From a checkpoint of a small transformer trained on Wikipedia.
Training: a variant of Muon for these matrices, 634M tokens.
MLP neurons of a small language model. Each row is named by its layer, matrix (down: output weights) and neuron, and shows model dimensions 48-143. Each number is 128 + 32 x the weight over its row's rms, rounded and kept within 0 to 255. Numbers have three digits each.
A block is one neuron, or neurons of one layer that tend to fire together. After each block is what it responds to, as a language model described it from the Wikipedia text at the highest values.

L3.down2375:104128129168100191136148118151153170154112155148115048124186101117150082119066101077089115115133156170149138124113126143211183144143114169104158113136101146122101136121114117103144120114112141137113132100100140200184162153101111171091134108103070128152150105132211129144092153122114100051
Responds to: Head nouns of named prizes or competitions after a proper name (Emmy Award, Stanley Cup, Carnegie Medal), plus prepositions like "at" or "to" opening set phrases (at least, debuted at, At the age).

L4.down335:102156150156124132105097100181111149125121108119166096088097097130128156209100065121087102154108143126110185102132146093127121153131040098147187156116139173171142173161120138149118144161108121103105135134117115134150142153133068065134202133073175176085091096093171107129109106116134147162
L4.down526:151135093131156139152133141146124111150113134135152168091106162129142124149171107132149171050113090098102154165147138157131092143109160161133075127163171181155123093149185134104120114105145125141085156133154157095173137127135163133149111167190177188124150176094146103090085128108154140105
L4.down576:152138143122112146171154206106181099134180113140127091172154149149112145073092146129152086070127125134122185114133120098164126118098124157198130149108135060112125115120128114069135111177151119082135209129116099087206122111128109113133132127100122155100151176124146142168123138174107162106
L4.down745:185174186166090054122133152135140102169167150154162093177120147107111176218166131134146103128077129089108156143064170108120094147139156101108055124127157104150129098151173148159106163143085210135140136129146100096192122106147122062102149105149134174135163174104168062127095120109101136098
L4.down846:190125071140139122103143139110116165109128081126147129122183100148056160126143151135073109116152184119134137163134126169140135109125206130103142072083172157074129203211161063125137137107143128101159110155140205107134130165143139097146130086102137106144092181165121095080134142121144120091
L4.down1561:175171115091127147124104143107125102093148153132108064115153094067098137133125075075110082137115102147165167089030083151136142146132144113111116102091115148122081103138127126108088111145107113070131090128171119111080075102126192092083132084166141144067123086130119148141102053100090178158
L4.down1814:198179081103110180185133117107095108133172092120118091160190173115130111105134134072125103119141162172131185125086106090132132131172128117111178109155087157125174138073175136143168150101101139107075173103134162133103089112216105070194137118112102089082136082096134093119163121124107133136
L4.down2730:184162108146184155190190158152113186147154153144141095134131183144145150165155083134130125186106117123158125163114144113124172136119132135149100124129174088136076087138130129099159175183141181120142086166158138132121150120085175069138152142130099088108129149162060077137104109100034196118
Responds to: Prepositions, mostly on and in, that open a phrase after a clause or sentence break, as in On May 13, on the day, on the other hand.

L4.down194:146132189195157118173148177193117150095080156125128147109161149182117147090190082196141098151124160182122095173105137096127105119176079123139159077111117174175167136117168121155126091100141147084111152090136138147120134135168098129166101128080166162154125090129123155151098130132100164131
L4.down570:094142161162090152160161107156085179120107151165132147157111114126072124154149094080132153104092116103171116102127104105166121170138162163052147092107096087092146076171125171081191126176111151120118112072121120193117042146155105132139104105145103110104137148138130155127089199134106073118
L4.down757:087168100097145154103133109136094062109095072178101104148149118148189168114178120143149085109104139155048100117075114090114160129107076132153099108148106103150138116089169099071159164144100120102174123130144111217145107065142129110084133162139119111124143192167123132091159128125125131125
L4.down1127:145123105079153082168166153119102106116123195145147116122112117183144143119141186089175134072107143103104162119157161093115129049174055131149185119119200181152182154148155147113058174139117091074120116135116129115141132102181156055055093119170151138118116146119151118164181133127091116094
L4.down1441:141183115095157113079112093154084108124196127113061172064109191127117151116149159129130125165154084136134219138137158092178175109178062127052140119091132138124109103162145131092092171040128122162119159135133105158085112113120147099132139119117141084148135116179136163135111218139086075090
L4.down1502:102062154120123159125134089189139094077119156158135102080174118146166102097148103113090198159124148139203154168147122155116108129093119167174133119153127141131155157132210124119115205061139113140143148099104131105077181162147144134155129198137157181150098119158127094158082147158125110176
L4.down2292:098175139109160121177168142148138112096141179171131111146170095163152146101073146132152099147081125141106165141132136063082100169089185201131131097111153177209091155133114088149169218130186185103151167173154108110140207112166092126112131114067093125115170145098141135122137071117141152138
L4.down2752:114096138104165180134141093103125108180103161174101144132136137126109174108130160141098105134142112135096145141160115125060108112151082176045120101144091126154092150115088133126136130097164056152133117160146117209031109132143108100116149103119153117170108072082169148137136095155083155129
Responds to: The token "at", either as a preposition after a noun or verb (at the time, at runtime, debuted at) or opening at-mospheric; weaker on did/do before not.

L5.down47:114195130142117082156088125125148160145107193116096151084166079134131132121069061138131165167157180129091117133128047106056067161158087157152175083146120182179123110141146160086129069161117099149108163134123127103080143154126161128108159185142139124112203189097126082098143087172193076152
L5.down139:134119130154112192101151087237130128069135149104125129164092100160161133154162187088067105114146173089073144105076179131082133097133149155089135143115100127111124102110102146131143109141095096171108108104186158177120176122099136110135139045112158144082154120111095151067088118071091086180
L5.down690:149123094191103099133143113120103132056136152105093151095141075135138075154167116202090075162110154105195156155153113136113151131140127161173102101124141090135144144104139138109042123098097123207130166131129194181152135137164174159109094108155076137117090121133117101114157146178144154146
L5.down1205:133149099068141114102160168143138075077157162195112101105161091145117157149105144117097122162117133168149091129144096214166166127116132180197085100089132096114074158138140083111137085167156114072101065118134187114129104189110098068180185138133077111109110140091175164117120129151110170098
L5.down1285:125104105108098139151150126174123182127182172163104176147143160122128087089105098166084164172139135104123162179166106180128132108118074142164109110165118175133169141213134142169163099119148123090132176130104179142073171046122144143088142126165091101103121112112073114159106097120125128152
L5.down1354:152132149111160173189113139099131165111102128110122072130094152147137078183199127124106110165192160119153086083129098141140066143120140119163131123153112131140167136122138141107133177142112157108134128178133170110130097107098164105114178132171135132087156096088130079194105072080119153106
L5.down1575:084150163187154177163129107076148105194084148098082176145138153126092072159122103153083096130153089153170155109117121080215187152111104102091194116119178128108106142151100153122110153149159114125091123088150090114177138064169131126103155206119134121150144101115104136169063118149109135132
L5.down2475:120128133137092127112132183147145180114083152145102139150160114143123150104118129137085065238048090116137083073104060114143082127101110104163140139150135117124143142147149149113139112087095144127109108088112129190137126035091146073144104108144139133146116171158158191147132145097180136100
Responds to: The word "at" (also At, on, in) opening a time or place phrase, as in at that time, at least, at Newport News; weaker on word-initial pieces like at|mospheric, F|rans.

L5.down820:157156068110147123098130171095136099203126153130131134176123108095088190215148114150056147187121126123198149077094133178097156202131098140105105140092153093135126106101117108145106199074156131185163127159165197147180130140096089119109113068200169188118182161149123115178141105106102119104
L5.down892:094097080110171121214104132144184121127158127109135103132127109146147111152143095126113128132086121184136079104104163139121125145100191103177122164145118127198103113155120100142050107132135161117136119108111114130127132115108146132136150161094147180116097069135135122106073164079121131087
L5.down1024:101117127127145154089082139136178146169206120174073130130138125142178146156141114083124102118172155131123079151165169116157153147054138087094146118174109180127094186071137180108099123162155124128073133141114119152123140128125150084144128160114154125126105218110195125090172110130042108121
L5.down1552:119101120168177181183150130145179147128145121151087121143145153107123142164139105162126116162232154086131147075118163140044142171139202136101109158129125143151054105109079120151135117100103130120072115100129144122132101154154102139117140123058099172127155119091139148125150101157096127111
L5.down1921:120150178117153109177087127153130140161166131184135065175144107127143108118124112109119073152148149077137097140179165154072136116142210131149112189124110171127096144195162148136069097136147168113080081159134141125166087057150141100066158150083121127067138125128150132128085095096113139104
L5.down1996:111120185178161103128134191145121114132129127104132132123146096128131134156139044125081098124100039099163202146115164133103146148121136089045113118111172165076152070141155137161113113159110085093151122111075168127094149158148126070105171143169158088129076126115147120078179132067151128113
L5.down2099:153045096153147158144134103152080115170135141103130135144129071115125123132172112149105107126154167138141087110186138162134167102127107086143158086103119134150076111153124255143174108088090085158076083137151114148099185099127117085193140177146171144192119213118152154092127089149081142134
L5.down2340:088103178136101151083093090142169142094106099166148074090089142126136145179058139077117141096161098129091112093066154140179084088169177214170089115089152158115179171128080136128107194147147142175146114096154114068158103169154150142132170119087176075126134146113093122110130142121176118084
Responds to: The preposition "on" right before a specific date in historical narratives ("arrived on 2 June", "married on 19 October"), plus other prepositions and date pieces in tables.

L3.down2116:160151154105152092152190142132170131084104173141155176177071116148102202127187149112106153110131054120123150135154179124144113143186203158128131127126143187137143088079150082103110103128175123118060157137121098114154101186159115177170179062173086125114130061158117094153155160088170107125
Responds to: Prepositions, commas and connectors just before a place name follows, such as "area of", "endemic to", "Park,", "modern-day", "born in".

L4.down756:078127130184088176086178130161131107133108093119158100093183144100094101123116125082137098172143135141123111077102114112099102087136138085167155121167095071092145138093124147158101193072113128108204133108150125102194209109104154134102163110068164072127118154069142143101182155128112119096
L4.down1126:170118117113131156096145119122162076127155110115073153142190120114143117092113184069166187168123067155163138078098119106166137078105089116120192095106085147115154139118137115144123074117077148139129093132193124115090121160151144115093187151105105136138175160066146179125121176132173066132
L4.down1390:139127089145120123071156117123140109113139121098126081083125136217111069109122147114128157144157154198117154094101162117105064108138126121146134091152036149150125091081186133156123191062202144159135078111105159185119136105171158091105147072144073130138145091135148074135162136054182141155
L4.down1565:167133090100105190106211154174134120148100098086107086109106110099130107124190134125176162120141112102131090156125200136165127157124173136146114145104141186114129103117104080138058138129202129149108101128115159093117106108210144113116198158111179140149064108154173120134144160195180154098
L4.down1924:135091140122165097156180130138153174146113127145140153147177115096131092134133122109161092170160162143124181124128107101174091153141153129200145162089157076128166095140134091124104151085152134157170155188107090113137109095154170078094193112104143071171130148089159084109100133120118122133
L4.down2167:117087200153138153116154128180077114095069127132115211124084145113114147143101133175155133111130066102160150108138094176163097173117107137140081172172132106169092159085128098124130169124117134148128108114094144133137134115106105109105121208130163088104113138106165137143100148104179148127
L4.down2173:121149121111142069113135077176146168096127073156114149142088087136107152122167158079129139119079125102110132145122120180101103053100101124136116099141115138145122189127089113102127076147230093120049101094101190106161133157163127142136142112140129145176108127110086141179148128140133139117
L4.down2545:150140150128107137169168109102166155087179210074117176134102197178119130091074168069151128178089141099142105087185143182105079122186108085080106130082144140098137132121153062115121100115128102060124092113165107168127109105096171161150071122061119160110074151143100155146106145071142118145
Responds to: Commas right after a city or town name, just before its state, country or region, as in Ashford, Kent and Boulder, CO, also the United of United Kingdom/States.